{
  "num_attention_heads": 6,
  "intermediate_size": 1536,
  "norm": "layernorm",
  "parallel_block": false,
  "extras": ["capped logits"],
  "init": "trunc",
  "init_std_down": 0.0,
  "learning_rate": 0.000718,
  "beta2": 0.95,
  "decay_fraction": 0.943,
  "decay_shape": "sqrt",
  "final_lr_fraction": 0.1,
  "batch_tokens": [32768, 65536, 98304],
  "doc_mask": true,
  "dataset": "wikipedia_en"
}
MLP neurons of a small language model. Each row is named by its layer, matrix (up: input weights; down: output weights) and neuron, and shows model dimensions 16-207. Each number is 500 + 40 x the weight over its row's rms, rounded and kept within 0 to 999. Numbers have three digits each.
After each neuron's rows, "fires on" lists the tokens most often at its 100 highest values on Wikipedia text that the model never trained on.

L8.up1412:446457522535491549471522438558512497397454448506542507534464473473463481510509581493519454485428445468531522524453437523508513497530456453460507489491505474526536523505565500522515535467406507517503550430507482473506489472541508472502517418439496505478471477473471541486566520528489547571456507541437518462546540461562516460508493520528502514491526505466539486456533472420598490557512517503509517434540556480491499483489462564538542494379481515447468475510492500468482542494426483499476519560619489536460457561484525413508526524474527508507567554531529491583511471560456505465
L8.down1412:558495527517505537476571501514554524510440520489556509480484483492519504483484504513542549521489525495532430508482455445524541539438491494479546498548503550551477500444461510515479526478516511511508498477419537524490551540492534433504509448455536484519552498515514489499453450506548527501483510504483512495441551490501465502431450567523528519515483432502498511447407474533496519552429492476489544530462607488486450455577474478511509508472527506523459396486454560484472522476452484531459520571498508515486451506447548545388507434497538529520471491505444494517543458508467481534
fires on: "\n", "===", " ===", "s==="

L8.up177:504504549467538479432482516500418470491491504483486533484483480477435514575432538442520553497517530514472457525491455496529524533480475501463529433482520497452482559443536536529500540484465493533502502524492489440474495433521509360543528480412533520466434469524383416523513495484524497577507469460526549540488540490470555534514492500485445478544492502422494483560509552477547525435533543395556505507523555429449415518543497505490473542520475431424496483486583493507438543518453443448507502504503523579532452583465527474514487607553480575527426537480469482564511531511561545508
L8.down177:547521418546503474543509526589445498494454497569540494512495518527509557467526530524469476526515573505504481569504540470512541463521493516477506554481478564540503485474505504556514512487528594544455463520465485488520540561517530441511505492508464421577516493550557515427475483502508510426509489483553546514444488442498426446489465473470532565467494495537489468507454474553447463459438435493509538481457510529549490554550511504483524423518478493458525538527483494527464496474494519462535556570561524483526452398537460413444547476464528482464553476553489409477542552501505463518
fires on: " in", "b", " a", " of"

L7.up1356:511407530513474547480482510515444510528453517506450549471434504458448546563496529460551530491483494520457480555452480440440453419547472495452530484535456441518480494541489522470477511528482501549504520441552476491447562522506484483487505455424459448497562549463493448491491465544492517574476496535495425534460477532526549475531461497558551458407517536426489469517472531480541534543541494513517435445529524549416461534507476460459489536514589471490428503480501500452445494542530510475485523576503528506573484470528492423504490533559430529480517480540444467493488444517465539484
L7.down1356:529489474448497503510563494545452475492481450481483524510493549422606527443431549538562559567485455560577463510545542502553547499503472446478490530554446483508506476468525515499545477513507460501480499505560515488490463561454473475526507545497555521558477489564534429525450522481522502488482480459544524520432547513557464499531437477484585614501619445483454475519478466502584447544464552492477487565483475494531488516522373509518454463444486455495505520526437496495510450562512487473508416447471476488457480453572480494450478435450550433417484468451502484451547497486527504515
fires on: " has", " was", " is", " |", ":", " life"

L6.up1076:480524505519476542401499494484467477525547562500538496466421486505528512419511567491464417560522513480455469424447528499464527500510470525575475574488460533535505505531495497505503478499423485531512536498444478500463508395531530434561414495501529472564500508479609516534409484526534494554440546516506404471496533588447493500501455471511477416540501448493501482450463503510469518523461434505579515437454491430484486488543597534532493455447567554542427517522553495496472531503471509483495433594538530526476519620466531536505502488507459422529469542486557475460460501513512490505
L6.down1076:516489489532472534498488471554538530542514534499413490477481540484525539500506587469518503545440554476537458512417478506524451487504457500524469565513515492442449543519438457480571535520462576524531447533528486508552490491450520526485479459450477492460469505472539473537502462476524517536477499486495465510469441530478477495489566499444520494475467552474557549511470482478442547513473494503477495506417467553511531490493499505556574578506509465576447529564480424443494537463498482473477479411503503481456496475524549554529531605604439446476564477557472501491524477457517541534
fires on: " in", " \"D", " \"L", "ind", " by"

L8.up260:489526573559544433523548449485464455449528514503448612534465467575554544487547474496438533500460435492428526597492470466567467561488563432523492585530481484541472561463499463481534578478488508462388454462470456442517507466494498469519459553566489577490454528449459549543483589510518559493473468496463572456402517510498520520483498517464483552526543501569517486549541516411454470487517389470488455458487443465477492530512474477606490474475542503461503457430490474510479479466493469499501496478475558479555460500550527517488434469476485536535447564573475515518508513456533531495
L8.down260:540495483510575462571535527496488513495478551442503525524451442489480448497502480530526496494513505540527480463487525359466506439523443452487512536472500460493493505499542553499474465484461459576492426476502516562512530476569459504451539536498479494504549487472561498467561566528531504560495499483520489475480440489456477564506520457526532572441492568523501544542469462513499446503445513508486480523555515464503531522404507447537495490602484564473479511485523423513445502507438489462566478505505489476461509452487519446462513466517523493544516468557494500541532512504550511484
fires on: " St", " H", " st", " h", " rel", " W"

L7.up230:503512471597508491529488519514486466492530529492463473454489519523536477501489458501457481472541551516463466491537476510467430458550566500480511557499452525585457517507473471466541470500506453527495421503552515536544521453461469564456448498490510551478464554495443479467471561568509452562497509452530476485502444538488518437484564453518511501527523463558543493507544471441508460467526477499518487498538536483509506545444509477420503414505540496542456436569512442512516495510470429489448562467545475460434513536545511402555489472534510529462492476492564498484516568530486576577
L7.down230:467442468503499502550394518524575503543482517511488472478506488490479453542478542545469508520483548562492516462510515547413518422542458544488478587550482431518456444509449486481522548515468538486521467492484462510554552454481480494480542537541579506505433490554456438425562476542498574452433475535471564453456470553487502509566472559495608488484500482484466505553475493553535542512441543471494492539502476480522480472552462482546565466517489551536489523500481514492547471482460482483538446521443455519552530550536487448487550525442504468536487485497470442432503544499510447481
fires on: "W", "G", " Rank", " q", "===W"

L6.up108:484512529538467482497518480477540510486485497507427522541440488517464497483465566537452461515555490526496445478520507514550513534527495486482545487524477478583523551511531524474527511519557425579502544457496556511483528477562483444540514468443436488434487491466451525509499429500511546524572497572467476481500489501466551520546506530451443493520495482487466499519540539481535440549525440429541551492484511471392506540468537551555508571447533483455511480451514552504464487456432485433520474572486520497524494453481474532511401610507532481487566463497512481440562518554471512505
L6.down108:456461504577529546484544471495482456569491492534551472474435517388490482515454533525478528460499550481524508481517522479588511488493496525500498495460499466433420484540453452526511537466438444518532383488549515517480520411568468501543497608419467439547457551483467450467521495533556438579490520428452530489491560564458429526495474523479512468466478507549547488549571448491468522485486572508478434562519448502489423479522486542432531460466556508525489488522502458511499531492535455526532520507615531501476508502469485489463489525486487527525536499535508499560451497415485447459
fires on: " from", "\n", " to", " by", " —", " that"

L7.up225:559488522508502501493520532523460508569476525519500526495511479498479483462452524539452528446538541504457504599403494436444521495538523483455508503407538473538495477551547482529513528499450462484544555503498541545499479454484481481535418496509540481521482576436500502503476431560519506467523473539492476529484499564519472433475562527451461510426465494446492527515472511534440469526475512521558446507499464423428471461506527587491532581563503541455472471505521530502473530541582444459516495482455512432531493590467452443477456535512502399516527527511478520476496576490499533493
L7.down225:518482507465468475565560483544537563468514518559532487528448488476602536480511512522448541544448634441519454501459569497507526538494513462520463538530506482463468447477538499517502507476482468519559460582512537405563545508548479503465419540487521484509531523541537546505386464496463531478550494496492457511488509413527549507487449478442539545455516490449508561540486460493517500528598514445488472505550490529505481502461499468514543472505468548470472494478446547544431477473511555488506501540495474500481486553543440481487515458468487557518489472557485478481485588497535516519
fires on: " has", " have", " had", " having", " Although"

L7.up580:477515488479527513483515491410499435537478512477503575408426461519479467525478543493525481577507520510551479464485477415551515556543517526500537475536497511428484525521516535561525549491479498503506541492440561453502466486512498461544553542495589463510484461508535467541561463535510479546478557493505592552486557548490477451532519515535476524440527492378606509553501501462511537544461549428560490479553453447471501496462501501494433535441513432446500546532544533532491475461461545465527456615506529481559432542454529466459471568441433538479462528493544478530521474491508470540
L7.down580:515524510417472490496502540521494554502537486506522508562542519479471521488518449520456490525515519423461506498550550573501486442468493405480464506485519493575557540416505602531541510418501440519508469523539494559512546511585488505531488536449452489436531558481472474456484530508529526465558458385506503484530552465534492519455553515464534571481502487570504528487462504503459548557418493509484530487529535542517547517453497509531563541479530457515540505453526459528503452470509524525456453556529538519462555456494426431506503450492500466450594504472469496480467502484454500427
fires on: " of", " and", "l", " to", "or", " by"

L6.up1089:457424516513470454420466458496506520496464466496488541460475552546462532474599407493410502520459488451496496489495464496470543449553503492480528558561488455496497509514551533475491511529520474441509485440443470512505522541488528494563471458485571486460521505469543515533498551516533508515523484544486527512578525492443501503513497451494501479564488541480507484481479513436556518541512561556508355456517471531523517535544481512442518466472511446469503472506484520584537533489450460478539459470495513554453476508474505484522494474463478381547491437450489519492552526602482439481
L6.down1089:506524488525447503483469502435470481533507457514530469511456484485541591488493503560474444387500439512575472470521439495570485458542474464491468424588493531454488510526460458487468520523485388467495479445520565430496472436436564518520469468499529467530512525546480561500461441558490445455492494548485508444459562484524450508565512572460444459562472462478470439433544457533546512526538530499466481550536480523517531515483478425488460477516569477465483426492438472524457578473509442506522473497486431530509398526551441504545592487525513559540444432451524547480586540533512462435
fires on: " as", " where", " which", " (", "—", "–"

L6.up711:473498464544483563428493462442505504502455457565401535458457462522577547506495490449526424534500519496516434488503511469501516534546476506514489488482493528526475474516539480487507579549469467522553483428428476537492513483531493461515537480493493507508528518436519518525485446476544492578474499484528552531431438428529444453457476512510485509496517511404466518514474517513497504491504464423461464470537468463425433547562522501539512498550559390405434495563571506529524502565523541510520573542479535519468472578544515492486539437439465525496495490523560449507510561464567541557
L6.down711:564502481485458514547606533555512600555481497506551454479450493416486494505474489509457512465496507465501487570483494521546473489473489513529486512533527548453535458489523510482555452512523439489597526547489516456480524540498407541479520436474460449477576492474470490438427567485459483474498461461501499453457447507476515469483581488451469501543523544477491463484550477497540534523464535556474490533539486541458470608515477507484524513386469438490484542476561554489474542467482516487530516493560512526497521420502503453461552500500519525479576498485555473536486552473528516484
fires on: " and", " or", " to", " than", " /", "/"

L3.up415:533490539538520456516508514488447549503435510507499574501520503497499485435479517525490456517467444483519456495397495404569488566536464484504479494588508454533500537600471502489511489478445585433543501476485550459442483520535462509569505500385462491465491523456516586523489541493517586495547540498502508517525470460536448470538438486502523460455542514508545534511516467522531518533556435502581526470501482478472569475507485570535518588414506534504500502527545482518470429483480536507493516545603496490414455494522533510521521551544488438510519523572449454510539443584514498554
L3.down415:515485518499471423500449519530493485489541496502488451551487545499522538420555460562505463521569520532500478582445524532529566432486507511476515501521486532525498439482494484513468550503524563500464522527516512601610526449482467480448516486493520551631529466583551498484584592506426441450557480483499506510572536542444475541520428502445544487441510521476497472444527539543417465461490463506502423458491515381500396497521577455497526559517460487409456561540510479547462546464544557503531554523481484508447538468503520567554485461509464511510498536492569519490517504565546510516
fires on: "\n", "==", " ===", "===", " =="

L8.up307:471481552536538563501435484512494510486495449476494537494474448523554575577433496537443477553461430531440473453551476548609509527566465524506486594537470503516469459518548487550553494488486513452511487456471498472503492516509448500486489443456460471540469443453513537527464527427463615533526479486489537450546528524546514558460491512456442472524477442468467484583502480509570424495541507538508470426526418491482475569472506497523565513505576487527481465549486538513439564511492556440487483574594471570444429515498528546492571449487452566531507546550540465499538546533486515502
L8.down307:515543533474515542542514525456527552450529552478518445476416506516564457506476578589445519504521542503466456619485478546537534406540445483531545462395493549479491441462440510612485484483440503553565492469450499470556534537507435482551525485503516471567477538450507499482505456500502401488539498501485534489567458537445509448529468563475495462480530490473482577472468530529491482506508523437423541568498544443537510460475484519438545483414498449494450473517449507482449469444505450498519530462422464466506505560531511418420532522602495522479514488503455505472483492490485541452
fires on: " of", " the", " as", " |", " in"

L6.up1236:550511503539468482506475530601539514438481459580494469490494524440536534497498490478495398476492488473476460517459481458563459467464521500518543569472531505465447491500557498476501515452495489549510469524495478428426467535450507547610532538472507442467532456514517517598492463563480528489519488523531482505490501506453531534581509501546544495442470518467543549532410497474444513522443477539552446463520501518460475519541588574566547510499470489549510486524483472532460487526499465546469500442507519462416532466588478551528443526472487526523535515568517553551513477497489442487
L6.down1236:460493534496512470460618484545515501497488516545464491546463532530521519490454451556551502480452460529507515497432550547468486463485428502547514561567483561528466535475568572513577471486556468563509544463561481510466533405379527497498522623487448491490565537503481512534515539460559518476508525473484475495460557490430495496401523517471453534561523443510525543488489520497501535479527537525508579604533497497534524493526504512497493485521602540486607476434452465531417495534473511503453430470544530520521487557527533462518519456511497497529553505518511500499502472518518497433
fires on: " made", " became", " re", " making", " Bl", " becoming"

L8.up1383:523459566504519560469441495502456442520496513482544547480490528463445556461526533529525475499457576524482522472537554511434433483600536519507502541495476473480509567542564503536474552543482541486500572523442515491461552495511442520555474463466521502412480512527572480542495492485493563563499516419508483455511500530547495461467466384472448459453522576476517498516501534523531470447513484504474488485566456532506504508486577618565465477496468481462473472539524475520527523544436497464505502530540480574475498591499488502544509551518432513529508514493468509457511491474523443466
L8.down1383:476466483499518495572555570520454481473528539469524554477516524396534468459442480516418580522522531461531453538520497563480449451447489521560519548534504594447498573522590530490488515444488501482501478520424482453494525465510492495499513423581517493492507538492464411526524539563553520594499481484499487474465572521471406494499501503490532462605517491489571574479476471464538482469503494521492484487528413569487497516503499492574498522592518446453538515529515448577458501531515543590510517473500542496421531500463484577535471527518476542522562475518503495485510473495497543526
fires on: "ro", " in", "re", " pre", " In", " Re"

L7.up1148:429505534476486460591502524521512501497485477541513549453475519524477436532420498474455511452445488541475473549483536445490532523554553444485524419515523476514483468487537418458503535421601434452510467504524501536488514494540494472493502546528536464426473537426493485457504465471476506485464562510405493456494471529551462537514490518469459521447493514453610587479564524467447513468507454474516554483458441570513523487575522497424494486434572490454424505520538515607513478448434474404506516522501555523509560505515498519521465540470522534536490457444447507521500546530431448517
L7.down1148:521550441557497532427498450587458538512461494464513433512551475442461538509492491531511550575499529482524457465543526602455503482410462504485541556508497462442468526508475482363607506420486530532494501521553522464473546513477481508479543543435554525511502474475504513449480509516545533463435476466519559569522472478452424501515487446495530480507497459555495435510548408485535436498511538448468554544498464471459508418536524490503554467573409492538521553475502476554551563509554456517506486488454464538546544476422529460596513479566544503518534455559470437564449431441532503453
fires on: "\n", " During", " that", " the", " When", " That"

L8.up526:560522574478485455476516507492476450547491584588563503461491466519514485466527519475479481557426458568533500523502537483493483580443543516472529510514460505502509556544523535510472562477472608490495516516483486525525391460567564465469483476523547525509552545461549485525528522549429483479464545593458506513495534533479493536508475523463430431522542506441556475564538456489492375492516350498519508475541523542513543488489475545411470498468540412515451472506487408468503516438459515490485491492484487490415487574499525482537488567464546586532501505508545525441483557463463434568
L8.down526:513506415431538481560536476529534624537491502483406524557496544476462433535505484532499546514443537496394504457475504495463486479478525475587529467502543454477453532527476523438493495582515429504509552567562527535556439431511489532483482558545471472431440498443566434523487471467530517563433454423534512508499535478516501462445493444455502470450488540586486531518580450525455518432484541590555565453563517549549487425533592491454511492519487485535426496440531498544512488501501505502466502507545502517476497449526469485520449509595578520507491554480564480510471525502486560483
fires on: " of", " l", " al", " ch", " st", " dyn"

L6.up586:560487561531494533467424529508477548457444466449444538566412475461453500520508459524510508438473555514434514517480518490489479453543517451480537520471534506543495531540501444508480509566448463490497438501466496456511532523452504515492499507453516528492462558559509492524542464488514517552459532547445474478486482594553442462530521459451533474545524513486535422547582505460513522522494511539551432466515536472466536468524522511463587497577500499393492510520496467475524527544545443414484501510549505433469466543534489480496410545542475506528520517518455479457509547469545507485
L6.down586:500500536545512498542540447540481582571523515496435495553464498489517537420404497531559441477524532497470538507466459509545516428519434516452419470505512506369547420526567455516479521437460488514521497569524409543560584523480486563473486547461496443473448528543495511502527526516498473459593497404515467557438494478492532440590598465465564555516586529478504482576546552461478529522499477471477450519479536509507519450401507559557517501481509524516397517472507456508560492456477470514525481505441451516501474487531483540539556506531513513453474440421519454501483506513535507474
fires on: " has", " (N", " have", "N", "===N", " is"

L6.up471:478485516534484586446439470517524456480520488490502529464462486502432556411560496578416416560490544555461516500539500541530557488529430526542512563503479489495521519498569540586490506468496552514497554548482503542411504490551486494559483514420536487501492479418565416602521535499497482547468502470503542564477463507501500471516492524451479434564532511480469481539547485474548543463562450539494476459560498395543568505455555565517478461553583531509432516449558425556454504531554526535473435539605470556449475491463508578450472502485493474504500567482528476471509540464409498499
L6.down471:495535421495502468588470486459512503434519484511510526505467425443512541536458518585501498513524447557508452514545495540584458508480607568501433494514533515505429585453556466449481543536436513475533522516507520445479531485527542477536509393524508595507459507491503548490488512516529534479520536474496526537540507475467474483520512423462485575531471522481455416553478568489500497464531553543450537555536461553503487508538535491559498528493474401546487455519469488487465494515527515492465509467483515492555544515496582537386534452529447558524457465510481460488500497497463475444
fires on: " in", " on", " |"

L7.up119:542479426563503525407447526468558523482528477510494514507527561561571555468459517578442456540479501421479494525472497490412535558557538516512478527465491456493494534434503479478511548501477429473457481416506456421528450427457589517527510498521551565513518480476548437502417528501510543476470461472570568476481455500480507453561527444458519486468528527444402467473456481489557518482510473557507521449569466481420489537517540453521510532513544418511451485498629518498547528521551439537560568549578511487487433486539486459508532551560538461547548514436496476513506480541531495539
L7.down119:453489488456447472511495440485416501517502394512532439502501439492490581515504499529479505520590441542512493507461509476435505457423488529574456516510536452487495451494582499409470478491453513543536522463508595469494514517506420468595538421568504492562503515561420517435481502476486574478453473468523519519527451514482522531564504556558508567512459476511459542518556506529450530554570439472473461571500505515542512486446551560571556512411550464433495505469513510439560516560472553500509494540456486511456514516546432496505506505468514477506544479502456529472496487520518480538
fires on: " to", " and", " or"

L8.up1318:479498566525472502473561470504484573507449476508483554455492487482508521488535494375506547499453461501526499507525440452476540561453507523463490501516474519560458448518521428539480473483543455479509493513446517463475452515517442535557482468444529503524543466554493509495500514474567540564477511439520463535464500534548471506461451543490456501486460491453475489516448503496579437525492486382458542474438524471469480525490427505509445536469506452469520433553569544425515504553492517529515464533540552471447416463474471461461535531445501449503538452535558563513516489564530486509
L8.down1318:560504499476455564511501494539530492468463527533511439524520554478500489526391501508509603494429519545510552500477442517524498446542473480479538495521467543500512459434530510423507537445467482473495540561445460480504526537519493525507560521417422508563560548523451457488484481497495497507564495422485537487480464509474501484527549490465523485529553443502469478542443483498486532544517504531511575544507502485472445467509534572534484433485555497490478493514482522514485444502513543493516516507559488552461415528445522440368469439485512483534482521536461498560517496469421504532
fires on: " by", " and", " from", " to"

L8.up472:465575507508500479528475437441471463512456432510476451506443456478589588466527558477591486515492517563512489464502531537499498467474502501513513466566518520551529489455469480502556535523484494471514487522438559514483551534599473496519435478488545468570486457473424518503457572466485588515466488483526484507443524508550573524509473532475478510457514449484448465505475440501508534491506436457541521523480464447497525505475567492494497515465584516485481544556539484527492566555487464547415500483484484498547517522518425551507489458468427519570463483487594461461538542491453422520
L8.down472:484505450571484530514441440470492502491511455512496463551465493496504590436510553513539534524509556487472564511430583505520483498549452506429471498481502591589477500506472477558495488481531487524553437521513502578550516517494511543464412543477507489477469450475496525518535484420513473492488511475483525528512483549503456439506521487439527496535475547476495477538498438512461561468455484525442506464445471471498402490458535463520554414542506476511440488482545524467507505509494514476534458520440523521501496569513545471513560437477504506529510533472528575535524528527549533467
fires on: " the", " a", " The"

L7.up1167:429502528479509467547472510413450455411502536577522591478459520522418513518572506456460454527519497494563489464429498475453482474511513503504547527524493477474531456498519441519501539559549466438505445493510476462447485597507483532513556484554517530486463519504518431496460478493509526608512463579456469462510484473519435536453430481528486454501488575538484549496529504522534485491518549492512516449542453526522555467473575495505435474507500432408538519542528452564546509495456502511594478496484489563422474485501509531518465424461479466518480509464575460575566487484547465517
L7.down1167:447454414506515520464511493520521499512597508494488567517526555406448475518519532522504554448475510503552497531446531507549472497491546561509475463558518477490486545500457466494522547523480496492461531471522571462482505555467567441536544503539560495424462505535507435380495469490562443424524474496530504457507570464546420466482519437475519550574546439480582543426530473457486530499475497476541540509513557539503464490511478416514472471465540474464511499500560507475439545547468417481533525536496523521587483470465513488560483504454472524481455523513482465488479497498549468485
fires on: " (", " \"", " dis", "-", "–"

L3.up1197:495517522527536420470546466507473508466444507492561498517538519533593472582436513484483546488435509483547501478563447571497601608446507526541559538465481462490440570525454490491545602471487538503459428506546459493513510481515552485536489484505495537424468473506540482512506546565446425553482489560519549518532534516433451525495507444581512512481569522436555443544517548477509504550548443469474542484520434490536484468511519491531521565498447472503520531457473460552460538517507496501475481411533514496514545455502560514483479469458472493476563490512458553462518567491497477515
L3.down1197:451465528468539431487543512446547539500524464467461502525496531476541447456491456522590565482519539553519523502459538493519572489524513459492438517473515526551484482512489524524494448503514537406502471536522508562503557447478544508495522495583501517480517499443530479461527458487547486468504489455539528488409581491525493450457491480465467418481473485514504523458439477474467488446470496565485450428524464517536524536470515498501548449481460529498551493569528494536491540484536526522453539496481482525507501492604491470573505487501397550422486487497485486455573472533430490469
fires on: " st", " cent", " working"

L6.up1479:425537485448482459557508525543493498510428486482516475475551514500546550404525484423557515570527502476560557544514537467495518546514547351536453486545455506491480504500504567428525506513534514513471454453481545535485435517511563456487507556486466503504555511530536518513512443500559535529493576527539515508405508457466483521512531455595491491501511530433479457460544474396438484570589516443468554442521433444471547508459470489529516493463514474433431477529510455437525518437492485443430511502485471510474479478540445425475445435467517532455449480579553464500454518526561538449
L6.down1479:453483537554510541544560529490491549428498515503488498578461529400479404504523481541480400549475487498506526469581464495449458480495446509461490413543417509552483536472496536526431530513467473530535487503521443518473468448528410524509470546478553519393552506402480470495522567479471616463497505453495489484533484465446478469520509549550474439431561481581501491489487538489542522472444517486444460437464521541529474534516469517471504567504496490494505520483554559487559518564478479524519533571499606492461499511486459459477512566506522492498544446540495454509479486504477494486
fires on: " to"

L8.up539:522464480413458552451428533434508456512477510497503512480486535516571501511471487487489451477543460475457509493476502505550465561483514567499495478507526569517498544518602446550525570465419539461523517491498556490453451462518569454524471550556519439475474431420520496569461490456474500527483554468542539481580493528488447478483526466496545429579535495432587496535449481487506514463500493433558473538536506520548462495506556601561500503452475579439495496443487525511517475478503529507413490560518413476509536516470484436553501472508485502605520602489507511471426508433486511442
L8.down539:511564452482470478415506551515506494452491511550505502462467554500474456504460534508569475502565572500544559529496470491467536507572431527534488478485500557507498534495557540507500524482436489466538501485467517526477469504519533462521528535427485474477532457573464500443519455479543511502519462466466540493500518525483443517487508471472511515510416477455470537535448523557551511522512480501497507512486442461508534534491506395532525429486512564496503474467566457488517481534523521534557475502541463491454456568450492461523556517547521486504520531484515456502474469523524503418
fires on: " of", " Gu", " in", " North", " El", " New"

L8.up1235:527431418516465504487471506431521452518514483536493505520469485517478568461489535439505539528487491460516416490482546455540440535506523551514461554544529538446454492481494475473480552549450499433482443549450507407456537488432543558550511463499507537574512432451531455595464476522518513475509471498528466491546448527540481494498452462511440468452500494419496469517477514459544546440573471405630460421511549427526557511536526505553570514479495416442465486539572512486522548531469484512450530540535541458466487504553522509447519507516478515451459486426542474479519553516540557552
L8.down1235:521518436471446501458500515479450519485490541480570445492415520550544553506514495543571566552504528532527499512471448466508494508504489452576501579560550555566499556485578469537458543499531533516554506498461521464456463530507457468505558509532536513531560536531400492483388480426523559494489385485488456509492513524493473498458530538514447451475493503415541465530445566511476505589472448471570508556511427561476425448432484510519567510513502521567460489468548558504485480516479562424527452502388487558475488472495479538465534525515530561487502519476507438510447443497544463488
fires on: " and", " of", " to", " or", " &"

L6.up1488:500518507485459502524480439521527478515423510523426470504480441470516507495522512466468523463523461547520440528536493507534484521531530508485564528542498485546472437448448461544532503488507524556460521512503543497462613551459523552577464562427460487521506448556453523469490546502436472563452474547503489488530554478476595489456488478487538488536489442548493410613492476472534528478511512529456475483585493484474496565571499444530515488539497544474495501537552460560594549515492506491473529529504524488444507471455447534511474416502430461493512480489563457502555558484390428576
L6.down1488:471454492489505468423487531478508487551572538504475454501481481483545478501448466502422517503576456478517492534473512520516487466513411502541595457497529541474496548518490457478493419499487520539521433502494459467460586525523472551460536536451451478469494522502540503491486465514566418511574509459565506506483507529524530524571495516457544516520535439548514430529499536494458552496545513536491501474543499437500498485454420400461470497494490497526546485432505482516420526471545501461520469554528514483491471428429562454497523563503459484481447489497487476442427442408500490479
fires on: " ", " the", " |", " an", " a", " mic"

L8.up1446:510470555435484545412455503514444487505533561549449519473515436414547517592476545429509476580474471510485437501531535480467465507502578477451566494489468476531486558466547516574540527462499588463514474554520422471501510490496501463577418511545513490517517388511461428576456495505536513502513482553472500436479496521450523472559499524493500411500530470491539437469433527525559525479483404467554464526481461407380507478487588523595469502532477503394495554505451504483456543544510480456525490479513516593530550522433453519507470512490552539507471476505464473543505547508528499494
L8.down1446:580536448484507513481478532481509461468490488488512445440533573495546588435524505518546499479571459523555540432551460515527535517539479514470491582528469575541492406439530496522365502436508501551509498419514465402568505505553546424515483570442488472536569430484470497476431430415516491519428586469522519503487517488511536520478498518477480453502475530541510485567494483567502499496512480512488529446536463476500457452609445475468590442454474517524532529521503488500513488508507461461512521491458451515523498532567479527529493520433570540504474448532521556478518586416510515518
fires on: "-", " such", "|", " a", " like", " in"

L7.up326:509508472489527490497419546538500445480502592513492555465420452493502485528506567489468537486458522513514468514443486509506482512513466505469505515540545555561495572575494515490472494523453522512540509503468521478481486465546504497520418502496517508481436494438484471523594470533471468616531518568535504475464427484480453505506546446464478499552504524505485454463552526454436531452480432556578427480544530487582452517559522565545397426538483515478492437513593483510513573472480503492526480562443491462534518573533503573528448540554437514511454552533531533499543476572448549527
L7.down326:553519532404482521401496544568547482484459482453549460483442552432571535528484499499472522490536588523474472522459477511428510496537548486559539509462488527463542557460532497497588468482490513426537496527540475475507511554502503453443546534549483463467502438456456473523513458549597482470548555452459491540540466563454546525449481532484505440517553462454483523547529468454511507513479488501530536509463508479482489456493488464544650488603519488516497484485511528480514490493493558494531469512455433540487564467468421566469531492540586485462572466501501500505457504499524538477
fires on: " and", " in", " of", ":"

L7.up828:437518533506473515556573504434483502492497496478524469540463515484533501481478470415578453475566506546563472494519440444468481592589545470456524495591533532525470548533515511497472518554484503535496512516496466553431472519523527422471520527414485452518528414571531484583543501472433582570497470571488489483472483469615533489455444487511454487531501513467464438506470500462523513539579445512454514501551487451521504441462443492478429548495557519510482533464556461540583571507492535481449521542543510508550500466497435471435413486465524440550495521509502434538510488483534456547
L7.down828:440520489458507524544462541511532507526517556538546465502516524495573529466528542482568544545598556553521548490499522493502462471494448481484605484487523456503527457469460561505529510444454414451486444475492494522506544479512461479433527521468592513487424503522484449480418471529547564545518441553471506491514503469534491442450427507479530542542536585558522521625450474485512503546510488459500491497483473493542454532504484459482419501451544501552510462488514575465514475493449514585518489500478481555393411526468565527469540575490510501520486529473467468473507467580429504496
fires on: " to", " |", "'", " a"

L6.up458:506486558464541572461466501504547505506458489402436493460551448536611477578524452459494471569559424481513447468400518434539460568538472544505540495558423440536525500464515485581487538480447438533486494428472551457518479478528492467507464521515508566538519523453461544533510468488436522612453515532424507439452460543532515460491433520528463493516510515389519506528485531468540556531474474465614430438494544437501576573552535444467427545496540412474529479507477551533526473461423433514441550504533465489494482595475438508439498497515488484514468540507540490543445472453444501486
L6.down458:456491533512497534502536480488472545535481486523501470569576461497510561517479535537460506507480551486504509603458522553545481520568433465517471508448525538473528488420469532441468496531582422490539471472504503431481608557542492514460518555530506464461452498404499578429544491502484449456574489504543506565503519583537522525530511438499499554421558475512459544467481515453489530486396532479494522514443529479524495565552480510461514505514492469539525554460485512566500467426494409506506561492459492519517513517456465427441538465541476498449560480572545509494442494513486445524
fires on: " and", " or", "==", "===="